config.yaml
num_hidden_layers: 25
num_key_value_heads: 8
head_dim: 32
intermediate_size: 1024
hidden_act: "tanh_gelu"
qk_norm: false
init: "normal"
beta1: 0.95
max_grad_norm: 1.0
schedule: "wsd"
decay_fraction: 1.0
final_lr_fraction: 0.0
max_seq_len: 256
MLP neurons of a small language model. Each row is named by its layer, matrix (up: input weights) and neuron, and shows model dimensions 0-255. Each number is 128 + 24 x the weight over its row's rms, rounded and kept within 0 to 255. Numbers have three digits each.
After each neuron's rows, "fires in" lists the words (lower case) most often at its 100 highest values on Wikipedia text that the model never trained on.

L11.up636:115059185101128135130138130118120122104155117124166168109145127122148122181165120120105133118147120132114125102130154157116137137091119110154140158176162145127158176133078126137111125082151143097124152127140146157123137071142203146079127141122134075105095151134165122136150085117177137136121091132142112084120158131084133123084110110138107146153113117125162114153138110130080130136117107125113143126115097114150115128146172121140078155106102123130130109140105124155152137150157127162153119115165153134134148142105108130116100113159139149099104109123111089136111125095104130124162131128129153137107131184148141100159129140098155070133108143127110155115123146094122158140082118130061160139122132090148153095122093099127109155162160109097104122143116108130126137156140109
fires in: "to", "and", "3", "into"

L6.up429:129122115139100147114122109122106122149104114111115130136111132095117049096140112159149155119150156127158139104193126123141124139139112099140134094158127150136103159134145137138178118120131135183131152154105127134119191138120128154098135140116119078114115086117126147099138071141113135145135111124096098142177118170108127099123114065120069126138113142137143124114147104102157078133129120126100158122138087145096101145146178124139190120121089089130125120138155120130119138150144106148129144138121153148122121158141120146140120111148124069132130102114156056130152145126100155116166116150138135132149112121136137077107153130146114137126112132106193150130142163123137126178131144106101150148107112143137139120109106129133112236155126110138107130123147144122148124127097147
fires in: "of", "described", "their", "experienced", "his"

L5.up155:146108096141074169116168129134167149130133120133123149166135151100137133171116125113133124117122162129160131100153131122116112133114121077113140109120122111112076168107128117138161160141189070135138139111130064089119155107155150149126081102146137157141113140133153086117140102146140109094125095106104164090125107111149121126094135100111078129146117165137135136127113096143156134113139093108122104113084140186134148166126120142103126099105077103115107138130100139137147164189139095188148124150168150121077170143149131110136139116137121134133122132121117113124122106123139141117089102118171117124133125095185123135114118166116145097108151130080167159140116143126115179139110132155141144118157133134158100123106096126155096135135082123107151160131130129134110123163169151
fires in: "world", "was", "english", "it", "international", "ii"

L11.up918:163094098189100166107106114151112108114127134125158129115165125114099139149124106169140102149127182116117092126141112099088131134127132122144142109130180115071116149157165141121142095125168110133124143114163132158116108133102138106130102164144143122125173115104160124122117132129125117110120141133110084101112135171134085138158094120118128113118140154148147117156166132151134133093094155116162157157101125150146145129141134127138104094099145105089101130158151104107165157163142167134140127123168124138131122154125079103173116086123084082124181123158099111148142153127112145149173098124127097142126124121100135145124125167111137151111177153146096117126111117134179132118120158157100150122125140113084101143082112151183127148143142148134179127114159122155093083119155163
fires in: "it", "song", "term", "word", "soccer"

L11.up976:108143088146127189139128130129110124136059102098147128117073086110090154117154108179147170079157137142127122115108095149142146103149134106105176098104101126158112115109080112152074095121149127145114157127145089113120112115110129158107123134107115130180110098115182157153119111134138104145109124125113155139159141136147137141149102101110142171139110089127113141117141111155158102131122089138098140122109131113103121152141135144151124131131144114157157144119157099074154122086123149102131137126174145144098109160136150115176099115107133098152122108140153093128132133125099165157141150152108123178160078133109146129103146181122099134149108142107141145131176152099131127126072131115163139124156142132148163116090091138153105145134091138168150116134119157137140148103117150
fires in: "included", "include", "announced", "described", "latvia"

L11.up315:142113069145090141111101118144160143129090140121133165170114145125124119165134107125147132146131137178161154125144120115098132146117102091134130108095126095122122157122127177129133130096154122116184152082119115124134137109143114116174117146125077120157112144121190080123136093128138104139128128138160112129125153116135124129156145099143130131137084157132164119104168122115152093071103113124155111140104124145113157120134132111141150065124109126116048134125116127128113158168161087159113099139161175114120132107153157110136115088145126121081121144149153108130097159111104143128167156155158107111181124093120100129130125162107144160144146156106125147141137145148121164134131168132150159122151138150105109112132120144163117137101081130144167129144090110154108157195119156
fires in: "it"

L11.up158:122123074157101142101137108139161168149119096115160116134100136117118110153107125116139153110113129127144146103136108144139081144141149121079163109116136106122132174106164110116138113125172145124132163114123106142134144105187178108118074108158093123173149119109147150137120136104155119132116141136116105139107130109116161148164104092135132128139110121185138143131132130164135082146112129132150116122074110166134157146130121132118152115114114113120100095141179103116068185124107143180155119163149164141131131140122133105133088110160137115114163103107156122124145109116118210122152140146196095086110086100115137134112118130125120112111123166103163139114146152134089132117105120142080132129147141126149131147125113117176092164083080143119143148121113168130162126128132153
fires in: "became", "german", "british", "english", "roman", "french"

L11.up919:123112131152096101121103128114165145151142118138154123140106199132116123158140114094140144111129150108112124116148129112135152152122150086171092129124108116129070133121135116157101116087167150105176122106123122167141137100103123141139123183135060102152102133117146120163129160165120094123109115125126145148092118142121125071110114130136107111113154165118132152077140114110102136086133134139126135159116098140128137187157136122141123129147128122166073143113099140127160155171092132162164122130153154165117116128121134147129119110164117150095148133118138099163155110116122152118167124105115121129144142134085150163138098166152093106125129103134093171141097087134118187109159167130086136138140096163069098164126135112113143130118139133137155124132136067180097134119121124
fires in: "teams", "it", "they", "in", "1"

L2.up838:117139109161136156150113136158081140106095159126112146128158111086087082122119097114130121100128152122165124095166135077114135151108122112159131092140132123167115142134138157148135028120146129149179148142147094142132163128113125148124180149145116089110122092106143130117116105136114119119168103096109101130165151153132128109144118112103084148127146161112129131109144121111146124139111140111094160108105119127110068166140168139159122155103138116146073113167137101118136106157137105138177130107129132123152100150165092166151117113102108103119140092110146063155141170116123147132152144127136134152187119134117144084129141143143162132130107102083133135123123156114158142134125120126121165133118127149126136111117103101147146175169153111158106076122086109115126119116145144
fires in: "while", "from", "include", "to", "described", "among"

L6.up320:135118127145133150143133145134081123152138122115123127103114115149115116115153122138132143116182158114130088148150140094091106109142123123136118085120119123132083154131074119149123093116194145160157143127164130123126148162093112171097142171108122133087110147125158121141099121137122121107140133136103149092143108234169158091123128115146099113142115097125136148146136102150107141116122131141142090140113088118121133165120136136127129078138111125132097126167118124095130137135076159144117116115142120127124153154116098159157121126098137086122156106166134115159162130122115155145140115179119121173125157130084129153122132181113183094152160084103119139152073156143124153119146127109126135145130168109120087101106106101139173133162128114125151123144136094138061125099124142
fires in: "with", "to", "include", "features", "includes", "on"